python train.py --n_layer=14 --d_model=256 --n_head=2 --n_kv_head=2 --head_dim=128 --d_mlp=1024 --vocab_size=4096 --activation="swiglu" --norm="rmsnorm" --norm_place="pre" --norm_eps=1e-05 --positions="rope" --rope_base=10000.0 --rope_fraction=1.0 --qk_norm=true --attn_scale=0.104 --bias="none" --tie_embeddings=false --parallel_block=false --init="normal" --init_std_qkv=0.0446 --init_std_o=0.0 --init_std_up=0.0446 --init_std_down=0.0 --optimizer="muon_variant" --lr=0.0161 --lr_mult_qkv=0.5 --lr_mult_o=1.5 --beta1=0.93 --lr_head=0.00834 --warmup_steps=73 --schedule="wsd" --decay_fraction=0.409 --decay_shape="cos" --final_lr_fraction=0.0 --batch_tokens=131072 --seq_len=1024 --doc_mask=true --train_tokens=785400000 --steps=5993 --dataset="wikipedia_en"
MLP neurons of a small language model. Each row is named by its layer, matrix (gate and up: input weights) and neuron, and shows model dimensions 128-255. Each number is 128 + 24 x the weight over its row's rms, rounded and kept within 0 to 255. Numbers have three digits each. A neuron's up and down rows have the sign that makes its largest values positive.
After each neuron's rows, "fires after" lists the tokens most often just before its 100 highest values on Wikipedia text that the model never trained on; "fires in" lists the words (lower case) most often at its 100 highest values on Wikipedia text that the model never trained on. A number after a token or word is its count.

L5.gate455:121173114166109146122149113128112096133090107118132087126139088145134123116120111105118129105136172094143136127129133145114108122124139113137121082123135118141125197116112127067147180078100104138121125164074120101092131156112093095098100122122129106107136144182151122096161112159121128115137136135143111133117129098127143111119119129119085109121142085129113169092107123138143140155113
L5.up455:120190134109123138132137146125105112144132104129141091138132115109161122119163132103113157133137116134125169118158102108128104147108130122110124197116158131153105122156133095131106132119149144114131117151130133133102145126067120129158068094124122107141091127103162106134140142158147126159153101144114160104124164062106151082142129109086084160125121118128111163159123166136086094163129
fires after: "| " 84, "ch" 4
fires in: "2" 31, "3" 16, "4" 14, "6" 9, "techniques" 4

L5.gate216:131164144117136160095113127112114137121142123049168119118169134070100135109115170140110105159142130123123126113144128106128128133124138100108088127157105098150132163132099134145151120094120132118182115157157149108147146111106113126142121098107141186139175141159107134085083109135141146110166122116126112096148116119120117141121142141141124156162128126126159128094097144143145184098166
L5.up216:068125172088135108151101094143115133130121102128097134132109111141113173140080104122101080122119155150146140144107128129136145133110134154139139077125122121114095123117070116101117132090138106137123135125170142110139137122132143137122145125136109139130123118129098146111128158092141164145131157143144131137100147113111178105096153138083107139144141190137113131121135130117139137115106
fires after: ". " 31, "\n\n" 17, "died " 5, "\n" 5, "ed " 5, "held " 4
fires in: "on" 81, "in" 12

L3.gate751:093090166157096147118123171138079142074156124136071110120107137151148118132068119139136121142154155177133078146112108126133135109119114138130102119107121119140179134131108119094123107117118128152137106146111138118123121140142165122142129103128090145131154131133127116164115189108170140139122098119151132107147087106105105138138116097086136155133076100095128173097127134102132116113143
L3.up751:143142162148133094138119109096107151098135153120127139109095124127157100121093145146119166127120170116099103137201118146091112112122137153116158148133110128151125112120170101179126116159106127110156160092115111108123141184100172131151110120139127097167076151097154136129132138113145144114094134117095130138147116118158129151131106171119145134150137075099120119134124117151147079142107
fires after: "| " 60, "; " 6, "(" 6, "–" 4, "#" 4
fires in: "8" 40, "9" 13, "84" 7, "83" 6, "81" 5

L3.gate257:124105102156105120172142143151122171127132108134111149158207126126162113152129132155141140123117120092107102098126114124134106114135127112139140082121106135149145133122154108148145174169121134148163121147164080145111151135142103092131122119196154108115099146123105141099115155125135128130139154157134100131133093128107143127152193096159149125140125118125163134097125132120176115142132
L3.up257:117159165176123104149097126128120103135102147128146117137151141086142092104105095132108149099136103166108091097152120112123145121131123140126136150112094101143127178117144126151127108201123084150157159103120099145130102125125115166089131121143133146161118136128131111142158134175158082122128162102087076161148128156109133129117153133118126161148114160124124131136115143133110119109138
fires after: "| " 37, ":" 10, "." 6, ", " 5, "-" 4
fires in: "5" 40, "59" 5, "51" 5, "died" 4

L5.gate410:122122114160111137136115160126113114099117143134128102137173136135140102166062136106138107126132113123116131116094181093096121118142133142144157098127093131173171149145114092133145124113117145164129112147156124068133088135122126078121152131143128149146100127134097142146097122106126120145138134134161095147075124130131127135133155085102129102147132131111161164161128128121146130119167
L5.up410:118123179132133105127177102148149181109107102100095116126128148078091124126149109186087123146145132116116124115128115177170148105134078136122141110090145173102158147122090159120130095149115116146138181140114098153115188125159164128131120147125126099112101172107139124117132148152111168172182163136139149106119101144134136134128113071137123156144119116103131103101106146149131137146141
fires after: "| " 36, "(" 13, "on " 7, "On " 6, "January " 4, "– " 4
fires in: "9" 19, "6" 14, "5" 12, "10" 11, "7" 10

L10.gate280:122085108075125087158181101124119103123097167152124123139126130116170132138081130107158156137184137175122102093165114110201100127116120110115126114122168134130170111131141135136148132138144132131130113125127081131128144141116098083176136140133131111118117137116103122144101110158122097178135130161110106173125134076156079106136119132127104149125093120099158161145108123136116137074119
L10.up280:105141116132121147110097123093093149159123118147135130159124105139128114130097129149150138156107108141141130168150135159134160114104112106150121154103128068084140125161154150110137130132184137149198145121131092142117142134133142120093081168126117119151077075165117093108139147125147155124142102160166137146112114117126075129164092118199130147159160130118188074140097108113159178117111
fires after: "| " 42, "\n" 13, "(" 5, "201" 4
fires in: "2" 24, "6" 9, "8" 7, "3" 7, "2012" 4

L2.gate457:118114124091109150145160151148157146134078149155100165144149140129151125149095158119132081131067101119127131129120131108124146110146094111093151132130140124123141102143146110097110120115138094126136175128133166111107131107157126119150111153125105154155155116153153116098066165138120165109136132138153122141143159124087142141195104103076127103131160082122139177089130122127148126130108
L2.up457:116115133166111161136180105117131153137111130104149127133131140088167174120116133160135143110102100126102130150060135161095088079116132137118148126113127126122126084157177099149143145107126138120121148142146142088126124130144146115084116128125126115127120190135155160128074141130114124129113117113123111134141111117134151134141096152109133141148186114155107129138092073141144110094127
fires after: "| " 23, "In " 19, "in " 8, "on " 7, "On " 7, "–" 4
fires in: "april" 13, "june" 13, "november" 12, "october" 12, "september" 5

L4.gate999:118121165139143171140147076144148112115138118099133134111164130101168091112147058115112146129115091127157126134105146136129135100132134139166124114134119102119118105185169142118159116132143116102156092151131122179109167159101154060120124123161117129120104118151145126167116111135103100128139116135126088133152139082117106141111132099099159160090134151119118146147153117129116152111130
L4.up999:157150115126140114143129125125086083157115130143128120080137179153107167131146127136141110137121100138145167153077145140114132106076129160100148125157143144145141116114111113150154109141106097139128086186118107129149125125166121141157118105112121171149091104127126085147110117144054083153101144095123115137107122112119094147117117148134140130100131135102074144143160133163150174169116
fires after: ", " 70, "Miss" 20
fires in: "and" 30, "which" 21, "mississauga" 20, "but" 18

L6.gate668:129153095116094129140150163124098148156089153123176107116075137114112129078070142101098132156133150163079136120100146132131133141106103131132114133147164119105156111145146130141115135139120139080121155132128158077083152117079137167138150129121167116121158108144152119116104111136154109110110126130129112135100175153101116099132115106106098124130123158172154194103136109103133102136137
L6.up668:094080104109090168145134126116107120077144126118174072135149102170076132156158126120123135124108162118138135156124138163106165081107168123128144110091144135131134138090123127120098177116121145085117128103115139107128166135119140103137117107124121081150168143091117123094122107136131135119145161130125136127120154091130149078109129090136147147141131124130121109114142109111133135138155
fires after: ". " 32, ", " 18, "\n\n" 11, "Des" 5, "Bec" 5, "th" 4
fires in: "as" 21, "during" 13, "after" 7, "because" 6, "despite" 5, "by" 5

L2.gate680:131098143122094113119165123103146135101161112132135086112131132136153079121085159164127115104096113108099086151111129169124100120134120147120130141141138089112199117121111147184124140161119129093119110145143137154153120129125167126145154139150084099137103122168109107148170125142148128121166145142162133104129145071177108131122074120091134119153130146161077140087099130122124093119133
L2.up680:117138094139067150148130156091141111134094121146144130120132140109185113112079131114093121119132100126118131150121169163090139092178169147121125110131141139114177095103170136152144136175133140082144094130133130132093144175125141128121154118131094106117098137173142189143158125165162108131116126105113152110119136080143142105156127139081143120103146159096087078095116120126134110111110
fires after: ". " 27, "| " 17, "\"" 9, "- " 9, "\n\n" 5, "Ar" 5
fires in: "a" 46, "i" 22, "us" 11, "arita" 5

L7.gate921:100129105102085114148112140160097106106152110128150111120132138111160129143130183102153128110118093117084116086123099136101140115196122103162121152158121102150122112148148140092086149147140124120129107147113109114130135111168077156138095156119117102147115098137104116106151120107138101143147155136091110127163148133165145100131110153127105113093137137106147101123147114107145142093122
L7.up921:142120114142109127094089122172110111122121125170158111110116117123119175136062132118138137115126088101073091152147133141111134143123141102150131128142130090137127167102090121133157152088148136087066102093123095130155151102138130078113133154148149107161116112104167086119128125145130134147155117126181076152146146120100148118147108138097131127137164140093146155154127118099133150147130
fires after: ". " 22, "\n\n" 12, "\n" 11, "in " 9
fires in: "in" 40, "during" 16, "after" 14, "early" 8, "of" 6, "late" 5

L3.gate602:123119124127153119161096126116096058143100093158108104141127124154140089109093109128123104131095128133106129104098073147139087113138157116143139083115104137139082124108136123141155122171114111133129092114154141144134096073144101132096146097147079160125113138137161156126164140098094163150103108099074120136069133119120158133144111115135110161114107128166128137144133113104159121157117
L3.up602:140113119132126136130116131141152097148112093105141106121152106104153101123080121116140125156120108162108150173151110175149138160099151143141153109144121124119094135105139140118123106142105112127151102060140140134086083088119134098128133135136131158110139182140153110090149146122121100124051099098111125122099105137145126127179162108127105139117137127137130138137144124061129153166116
fires after: "| " 50, ":" 13, "-" 6, "9" 5
fires in: "5" 26, "0" 22, "51" 6, "09" 6, "59" 5

L10.gate841:140122091150106116150129135115125120106088127162163095091144115133076151104131117128140166074174121085165132103078123136138180123113146081116159120084143143122125126118115162139160121151135128135075147141160164106130153113130156084154158129090119129149100083118104066108119179136113141141126129103137133147104154149149104131147142098134167121132121141152113100140170153076118122136169
L10.up841:130130138132113128133154146088115127097175131117140098101117097117158166096164128153143146125134110111132123086085128141132135153120137106090202132129099119131129138136118138134151097144173124127118115121159170097124094108118159103167178097100112154109131152091104122130112156165107146098153130107145152125150146183100132133145149137118115118134135191136096154090158107111131124126132
fires after: "that " 28, ", " 14, ". " 9, "this " 5
fires in: "it" 35, "there" 9, "their" 5, "he" 4

L2.gate105:164113130093123139118144142159133086155129083130126100126149133104132095110118096121156119093113188087127124113116126147104136169070126135131165084142136080113139111116175157134143154113141101090127103126124163114110165128137150127121122094165141127128135115109122139075109142131113149158093111078130103068144114192124129159126131126081115132123112103125084173154125155132181134125140
L2.up105:138087153107098130096117134124160081157137103126154119145138110090187073138127111122122125111104118138094153131187168100164082188106143165128153137155120111137121070134160124116133158128152131108126168121120135123127158147144133137111098121148137102137084128115134112064097143164125106144127093083135097084136075166142170121092121081136107089109143124106133116151112132144145120173101
fires after: "| " 100
fires in: "0" 100

L6.gate728:055119137129131151089108187137068134132097109141142109130124122148112144128123164125145132133117133129114108130136149080167107127126151111146149136141176130172104118130156153132157116115153119141139135126125127118139119139149105177132140126130122112131117076137128122140119096097175140153113168144091134128130123085055140120116147105138148129154152135144111143137158119143117114123139
L6.up728:114138124171187124080121166122138120138150107129122100200097115092111129163088135109096135131090168138124116127108113119119155164131151127146137130124141145147095126139154120128136134077118129137153132132116148121130100132133080164148139110102111097190122179135162112106144118113184155130140135162156120118153154135097153129108138133148116121070126134134123152191150129117098118125103
fires after: ". " 43, "\n\n" 14, "episode " 4, "time " 4
fires in: "in" 27, "of" 25, "during" 13, "on" 13, "according" 4

L10.gate817:089150113140127160142107162139136099098142130139134119131148147144132159119137141131109113152155102153096155127137071170101115112097125147147144152159092130140119117156122118164109144124097154148122112150134107167119105137143120160118144112133155125125085129127140119155167145111150159108146078095140086129154124086130106100105111117126117072142130117080145125196166085194116108138109
L10.up817:136150138137092127089110116130111140156144121102109123118138139111103123160131107148098102137103155114096162153164086124150117096129140111120159126135122145120129124176139099113160157134142115174105114146128133121159140133164191109148099131114139110125120134121134146124127165120112129107118130145151129160118138167132119077115081106133165153136111137127163135134165174158129139115094
fires after: ". " 31, ", " 18, "\n\n" 7
fires in: "he" 52, "she" 7, "it" 6, "you" 5, "i" 5, "they" 4

L10.gate942:120127143108102104128121115117113164130127172163154147171116136171123129130100108148130148090137144143135122128152101157086170132146140126129129138133141141118139106134150106130129145125144105108143112109135139135108152124069126079167138105174106171149120142112121157128168126124152106133146084116087135113176142135127114072138165134125100101172122126155109150165122101139143157115125
L10.up942:164115154127128123130103136160176129127142117106133139103149136108142083124118139145181138126140113095093141100141149141146116110083110105119142130142136125139126151128157099182160099135082144123104133177133153103142162116162135115090102143096105081083092148080124134075155143156120114064137107153127174122129102113100130141113104166120151104111163098141115161160122086069159149122081
fires after: ". " 35, ", " 14, "where " 12, "that " 7, "Cl" 4
fires in: "it" 42, "he" 23, "they" 5, "clade" 4

L3.gate346:160145122121089162158077127129120141120098177121168108133128155159144153123141139116126177156123115082135170055128130151124131155098125096144157124137111093122144109147157121125159157136109152095110123157155136171129124121143137138094091155145134127120148129093112173131144139135117131088134105107108100130179146123145148145113158123148105118166097119138092087093093174161122116132164
L3.up346:119120141154111128099154116121151117105120165130079099119108091100123159111146131152122113168089131137093112163103124139124131125165138117096174116112146129138095117114149111138159113108135065099124146098096128126124141117122119184134102131105151180103116133146137134116121124091163103162095113112119150143118131112140135145132117121159059107130141152094074106143153149116118134131109
fires after: "| " 61, "the " 17
fires in: "2" 24, "united" 23, "5" 8, "6" 6, "1" 6

L2.gate546:111093113134107100151092154109117149127090137162129114194127145116167129122146130131123145142128111111117180152134126138136083099128105111148129114131139149133153104130162074140115145122131109118134094143132117136143115154153153070113067154127145146148129091126155107128135108144112141106160113102123156131136124153126146156185173153119138113133124145117189090129104128148090155119120
L2.up546:150144104122128127162110104146117134059122139091144098106105193127131199079158153129143164099101132115158116141141061102116117123120126118115086158129120119141127134137084119137120151120130121101100124132129121116149155082113159130106167161137131105115089091132159114156127140161104120149129150123106096136100124106135120124096166135139108181119148152109141143114105116149090159136092
fires after: "on " 24, "On " 19, "In " 18, "in " 16, "early " 4
fires in: "june" 16, "may" 16, "october" 15, "february" 11, "april" 10, "july" 9

L5.gate292:112141158118108049135151123145109130122083102157175131140126098175136115130158145144162117140121098129099108149135168154110149161140098119142132141081126132106107127164107141150114147133117114101139119138125170107160126116122095160124100092109175116138083161116108120170135088158150137115166114165135139100168170129112163147103106116130106104098174120139113158146127133133086126126172
L5.up292:097178162170071127149100119132136144107151131128170141070126136121136115121123167149133089135099106156163141112116116170138138112124125117142120136127118140128143140134133174119112121095102155135156146133116155155126132160152120129137107104109120159115105142097082080155108105120167127110125132154179129093135155136109128191125110066145098101142139115177073143140149166145173115130115
fires after: "There " 14, "cont" 13, "there " 13, "ed " 4, "s " 4, "tion " 4
fires in: "were" 13, "of" 12, "contains" 8, "by" 8, "is" 7, "are" 5

L5.gate327:102088117146131101141138147117058105128155166133125136150153080066093111094133091163120173126132126092120106147128183163125108157095140126147113094128123103131107154090150123106176113155113113152091118141159162137150128096134163116127129140117127097144134161124128055113123159151138153121122103122172150098137087156128133111102168112107117105116088134121118140116098144117143166131129
L5.up327:075150131126132148127060126138168133119122127126122123095113149124140100140115147095119127117121091142129139131094160117189102146132126120163114131131105161120103144135143134125142147127119123111126114156125124141133134109127115089115155113107113155151134162099114096093131157153156115111096165154071121129108106141093118112122130117113109101142098120087098131130109092123101089126120
fires after: "| " 66, "(" 8, "." 5, "; " 4
fires in: "6" 30, "5" 29, "51" 4, "62" 4, "63" 4

L5.gate625:147106126109164115104110159108114172149141151163141125157129147144140130139078143108100088137160143089176116141092143124140125101166108122110130132137132113101121169100144151156131153073117098192087118143097147134166144160126147151103117132127122138147102109132112118084147171130128126123124128117087128144165105094167116132123123166120118141099153131112091149143140117107141133125123
L5.up625:156120133130129140111123148102128158160137143141138151152141132165202144097094184097149107116170114094144140111132141143159088117148099088129130077156110185120148190145159097103145152099106157126143151104147147133143127118115087097098152086113124150116130138092098111160127163134144139144113138157149159132124130138124130125132120154070146110168128099142099164137131148131126125100126
fires after: ") " 23, ", " 13, "there " 10, "There " 7, "sch" 5, "), " 4
fires in: "is" 34, "was" 27, "took" 7, "were" 5, "scheduled" 5

L3.gate387:113173156127129173121148156097147100107148155204152166155128132180150162108117173088124161125104114099143089140130143147111137142151141089151125110148132137157138157134175131127121126114134127093143137153082108146117127177109172125141116115140150112167117156145147124132111167143134166124138103171113115102145163127128141081142139104090125128116116130093101126145155123130152081145109
L3.up387:147147164123140101127125095132105110147145134139120108118113136156118161166120140110115118088159124151144131136150092106127155082125101135125117107130124133084124146159160144098122130112106161148132087162154123106096162104071132129128107125133157098112159123142136148137144112082171138160090139139112117159126115140108072164096122119149087136130143111120123151192143102144116102117156
fires after: "| " 64, "V" 10
fires in: "of" 12, "9" 12, "fivb" 10, "7" 9, "5" 7

L3.gate217:111088128124139170125125141129124116155206140137112101126105110142109108170166100127186128145121160121132118136134134100104114136114128177109091126108103150125104154121137176174117137128130132135121098135070118160098141139110086135047120150070118118134155142133095144150131114110160125161123103147129115133120164110137139130184138145099101146124119165109088119174130169100170159131148
L3.up217:103142146099140126130118099144104109112085156129136104145097122165112121120141090129131074152103162141110134128142121084132140130142138144126101137148124138132128107138136118150094121115160166168147102112135152156126095133115136128094161169163097101177151125108129196152170126074145145112119093089183105121145179142171090128125117096124133131142122114117069100140133136145165157154133
fires after: "'" 37, "| " 16, "Out" 8, "R" 7, "S" 4, "Ev" 4
fires in: "s" 37, "total" 9, "outstanding" 8, "final" 6, "event" 4

L6.gate674:131074161136140065149147133155138121136109103156157142116146123143145121143080103142168118191126135112103132150160117112154118145146111137150124101084130071130155120146112101128088120096160131122141105137100090188118108115111128131122149128136125132140107144088135135159172139131111149110121109090159151111147167133142081099102140089131142117155131146151174136164121149158164125144139
L6.up674:113153137136136135117139158136141111107096153111129128168170148102131112106129109111134094136117103166138079122137132116158108143158150135117135086134140149140133123091148108075185127113152098117108111102162146111143157153168163132108070140137096138153122103153154118171102130134086156170122081134115111096115138166132131150170115141187138174086111113159147102113139115105091124153085
fires after: "| " 40, "(" 15, "-" 7, ":" 5, ". " 4
fires in: "0" 68, "according" 8, "09" 7

L6.gate843:109164152070146152157125111155128136123170161127076123118119101140149162100143135093115184105152141121132108136145146088118145107167108096129115110113155118150126110180165108102089085126129164102151165152137110159107140113160104105146153145103074137176124135122149111138139126142155128099155148137143150127116123141103103104145134127130127147140124094117089131173085124157130131090135
L6.up843:097115111082117130178120114094110155122099124138144101114149098109146111130104158117120166117159164121179109141084130077136099065143128141136133114114129132124126130137075113103162125096114140142134136185111105138128118150129163110134126102092096130140144105072143102170115120109093120114146169123124106151155102139172088108124178175091147164088111153092120127120129153120143080119070
fires after: ", " 26, "as " 25, "is " 15, "was " 11, "As " 9, "became " 4
fires in: "a" 83, "an" 15

L3.gate49:135109109129117088131169116123133131087089090134146152093174123105165169142121132125129106122062162106202145147117122139117156110145160098136097121097152135143102100081125102128092139156115119085107148128097129156124135123112147164126124109132092150117102104164117129130059141074099167122145109095108138106111149139106129110174151117165095158083136121138115096137109133112135144122143
L3.up49:138117133115102153160119080120132094128145093125160094114126122149141147131098149161119102133135094140089125141126115130121134076144147127161117135102145176140068131156154049082104110110144113126163144109093090141141137108083173120096127097082126133100116121158107129122129152163104141108156115149105118131073091122131117119152140161100109128125128123137120166190111083101108117144140
fires after: "| " 42, "on " 17, "On " 11, "ement" 4
fires in: "january" 24, "may" 22, "october" 11, "april" 9

L3.gate795:139092170121137141119120147127121132086126083140120119147123153155140113149114106132093100126146163133101140146149150141119119151144121154119086090099152112156114162108166102154090110106167090100140099104126118123130116071144148164105114106105127123120097168079143109133158144127139136159130183113103127154134125122175115152153146153143104143136103098155117179153153122099194129125089
L3.up795:121091082106122097121126134130112053131114136116125152135092145133137151143083107150097148113066129142108120121138084129115126128136135162142156118137116134138122153131175127127156108136075131100143122119159112143096130125125150115111069123146134170132104165111155144086068139094123110121101094154119131171137110087131148103118098109142124092124109109114116090112131126129092092110080
fires after: "| " 38, "." 26, "-" 6, "," 5
fires in: "5" 19, "7" 14, "71" 7, "73" 5, "72" 5, "51" 5

L7.gate8:169075130114108147155099129056104111122127128140119151119145112107133139130143096120109105111128131163140169181151088112124088115149124132090126138117110136138112143089133101121157104145117166127094115140121172104151134117144075106139116133172178129161143134156117131125113163159130115080131140120102132128151067131164116107149163130085146106079114096161109155144107155130118110156127
L7.up8:094169103120105155146180145144122102141123099162118128135129101117128120079106162120154131158078170069121154136125121136133125081135134129121170070085111157123156141107067136145134108152121114145120129105145112120117156145165142135101095111163128132160169129163087125122119114144126123150159160105163122170125116067174158122133107103088116093118125132103115136161138115124130091118061
fires after: "with " 24, ". " 13, "as " 11, "and " 10, "by " 9, "\n\n" 4
fires in: "a" 100

L2.gate272:087118104138150139146140115123075131130155133150126113179124152084138102124144088091098122143135117110091147093095130111121119116151113137134118102104175117157107135154133103110152175133131123114141093178154152132161089128133121097083126157154082149156104095131115100154140131110087151113147096145100108131140124148138125105121103111115129164148110168161157140134087141126157156121137
L2.up272:147121116109135108147124134126136134124155125144105112154125125089111100141105102147146107188178103135096095088144132137143151126128158151129138124129141121098103131116139151168141128086080136090159068139126100124112124178166148138106129121170075106077102099126138144143162114117122165129098124140088122133140120186125131132143117117186111097132112152126106138116124149170102141112094
fires after: ", " 42, ". " 26, ": " 6
fires in: "which" 39, "this" 36, "these" 19

L3.gate785:141121121143131111138149116125102111143107090087162122105126108124145145101090127111156161163138149132122128097107099125124115144148125076107125081128141155131097112126171142170135157155139102133140132153141062125096136095132128164124151097150083128131130117143143094156100133120150178094062131170105140153113120086170087147139171084106105096150115115105081112116168181106147155158136
L3.up785:119117143119151130114092144168092132144134135104138159119086135125151094079137127108151164146133126106118122090068142144178097116135148128087129122154170152112105107148128155149174092138155108134150123120127131135093137088116138132134162093108141126110161154076166132121097113106139146147138119112107091145152145130151152112145139082150076142075158058111141132087153134089091137119142
fires after: "| " 78, "; " 7, "," 5, "−" 4
fires in: "4" 33, "5" 22, "3" 22, "51" 4

L5.gate336:104107084165142116159152119079142134097098179120100121126147151116132109116095164107121107150088187112080147137112151084129155136137144112128143121066143107133125112145164130162122107137119102115166120131145126104101120097145154089164116114119096125121083149109084173114131105097153141144113119101123135104123184124125129176149114159103118111121159097147117102124140099141141112121101
L5.up336:136123160183154093146131116127117147134133137140136100085087123122129157145155151095113163131147140132108112190110111139121175141122139088091104167103109119104078147153140153154105157113118125131118117089171145111117157107138131108110127125124132116114120143110172112140125100143151114117153079126117151122122132126127127156128094132151169159126107132144143122133144161091172110112083
fires after: ". " 30, "due " 12, "- " 7, "known " 6, "because " 5
fires in: "it" 43, "to" 18, "of" 7, "website" 6, "for" 4, "despite" 4

L2.gate917:119183149117134162118164163099144119130157106196087157121101136124148149138105128130118119170105132127117130122134130084098108153106160161072112079109073152145119100118195092133103095140141139093088108121091146117130151095085140134126120154124110109132127135127121117102143145167155159159108109103120090127144115118134139125135119170078104135141109126145135147156138133116126159106140
L2.up917:103113131119108158143133128108132123134123130091133097139147137143135099172109108089113115122168109102122148067103097122132106125157151073109133097160135081090127089164141142060161168129152160154125160170139102128142105109145132134134088128114130170161120093150143164111112117126182099076084103132169131153159118071110165164156127115134106106113113090103142103131123107136154136158142
fires after: "| " 39, "'" 34, "Br" 5
fires in: "s" 34, "silver" 16, "1" 15, "gold" 12, "bronze" 7, "doubles" 4

L2.gate301:115073120129144175144136114130136114101143093162144135087107119075116200109087109122107119156117142135174119105139096120174143099123128130129171094128126154151120158124160127120115149152120194107135093152058166151112148130159105090129126133132128120147131136145107129120121090138152120106134125086139120113091123139099148111104078135106146153107142112151139144115146109139103095127136
L2.up301:111125137139125148146125131133085126155144143164086130113102131169104181126125109103111112135111162139127120110100128091123165121185117095170115123123145126150153122109126135127113139138141136130091089133050143147113155123162097121177153162127141130151157126108149128152103073161183164105155127170150119139115121150096099138150117151156112132064137100137116119121136101137162130116138
fires after: "part " 19, "due " 10, "According " 9, "end " 7, "ording " 6
fires in: "of" 43, "to" 38, "delhi" 5, "before" 4

L3.gate501:154146148127091101132143088094139146126131105162156086138097126137137103085116179101147151136107148118114115101083149114118153130126081091144113115133132129120139127121081134161166153110097141120123113162149157113128132131107162115118094109137157140105125062152132119149150113164130142152110151138164089115136088088096120153188138130130085151118138113142110106096121163176102174147138
L3.up501:187155124132130136124173103136099129177120154116127096131105126118112155122124189130137153138150142125125132121127173149107091170123159134132117131109136158139106122127127142106104104107129148137126140142127159092102131120140140188144135128127126126206140163113153112118150164128121151149160151158121141083162148138079155159149103090102113141104075173139129101124100096148139152133132
fires after: "| " 64, "–" 20, "+" 8
fires in: "2" 60, "1" 34

L6.gate14:129124115119106134161126145111092165144127144107118108117072139139094131125107097123097119146100180126135135095121141154141183132094120109118142129135119152137083133067170141143138122163140150081156098116089162085143143118143123095074121120122155124134144100099135155129104095106126092148122159095103143153122152101098145102153103112144146134091109138156149132127148076145154129139137
L6.up14:129148158085123170150106149138139112140168131123125102120148131114097094148125125154110109092148171120164077150095149125129153115113180129094114139150143154129085115097097092098143171108124116148142107154148155150102124146154140141132138160102117085163142139075132140125127141142153144151136104123105129138162117113149129105090139125155137117166091114117171134127159136126113163091084
fires after: ". " 60, "The " 21, "\n\n" 6
fires in: "it" 64, "film" 9, "he" 9, "song" 5, "album" 4, "book" 4

L6.gate745:063145120134128154168117142141154186107146118125118120107174138114136160112087138133130112114154115129137155136097152153155119086100136109139131146137150140158107135088157078122143184154111126096122162123094156054146159125143122127153132169112118135159083119132126112107089110159104099153126149146140156150085160131139117100126118081136148107138129153140150123153104086124140139084123
L6.up745:133132118190138128138136118122117137065109114125161109125124168120087133117127103093113139166162122118157125110075134125152131115099141140132103088122136149114153159108103193140122143130116130169143139158115138155097132118141153124181118149114116132162127122120080131153098127127152182150183136102155159160150101121157121122090139124173154110156149121118137127082112144124174105162083
fires after: ", " 25, ". " 14, "that " 7, "h" 6, "ah" 4
fires in: "a" 55, "an" 7

L2.gate711:124127148091139167106153074127145130147142121140164123160130166131146132130147098140151150118101132131119159136139143161101093104155134144142137116119132140145166106129090086106146144136152125118126168104147087064167121166119160145112122118110152165115115145105107093125129147128105114138129128109123039164089106121144134122094125138126119157090152116107111145160123119121125135120131
L2.up711:163104151142098128116109078138112159126161126145121120119118169144133137099125155168088137127093128113135150141131129161121153148106099195156164093153126134118062142104147147144157131146112103118148097148148143113121102136126134095123099116146126093099116139172145119135104114146121147129097130124124126111111131150108126126098097135124128114148121174190116137141127124146077115124146
fires after: ", " 27, ". " 18, "C" 11, "\n\n" 10, "\n" 4
fires in: "as" 67, "castillo" 6, "casino" 4, "catlin" 4

L4.gate821:094122114107141134125153104136114100153121119146124111098102101134135176150173126132101140098179123112135115128149145166123122139118139112157098132131135070147132109105093107136147057107093130131133138169089128156110129132095154129096101123169124128173149148107168116123127115111100159110127122118084119105138117112138136100114140165115108129128127138086119123145123139129102081119142
L4.up821:105132160167107113115125110152090114100128150068123155089117143128120138131138108130121107145161132111111145165129082124111134132089144154140103105152125108082113159149123162070125110141115113160125167148120154096146150131118114125121133116128187154155146143119132198106119117139127113171133089115105132164137137128119109110146144123141130125185181157079081092161142113141124081114098
fires after: "| " 76, "–" 8, "im" 4
fires in: "6" 29, "5" 25, "7" 14, "4" 9, "3" 5, "11" 4

L2.gate116:107102117115122156144166130121121147115121135175135119138126122069135136139117146111158101152174137106144114131139110117109087117146110147151153134173115156128127128122112112138163103111133106134154077143110115118185162134108163128133131122108114118153120115149054073134093171143095138093136117101121120133113150093150092132158123142143136115124107138118085109146190100080125140114136
L2.up116:127140207127151123119116121136093109103103146135168120130143114122114129122119164145123100121139141132113141143077080186176135108149115161097106104105087136153110156132121118118079122166126113130169124125147107160150142123117133072135146099172129127147129141116091146146085116108121111114121106083093121134146126130127137100091106125095100112145126135125165132134147106101092161146145
fires after: ". " 27, "\n\n" 9, "- " 7, ", " 7, "pl" 7
fires in: "it" 30, "the" 10, "website" 8, "this" 8, "a" 5, "plan" 5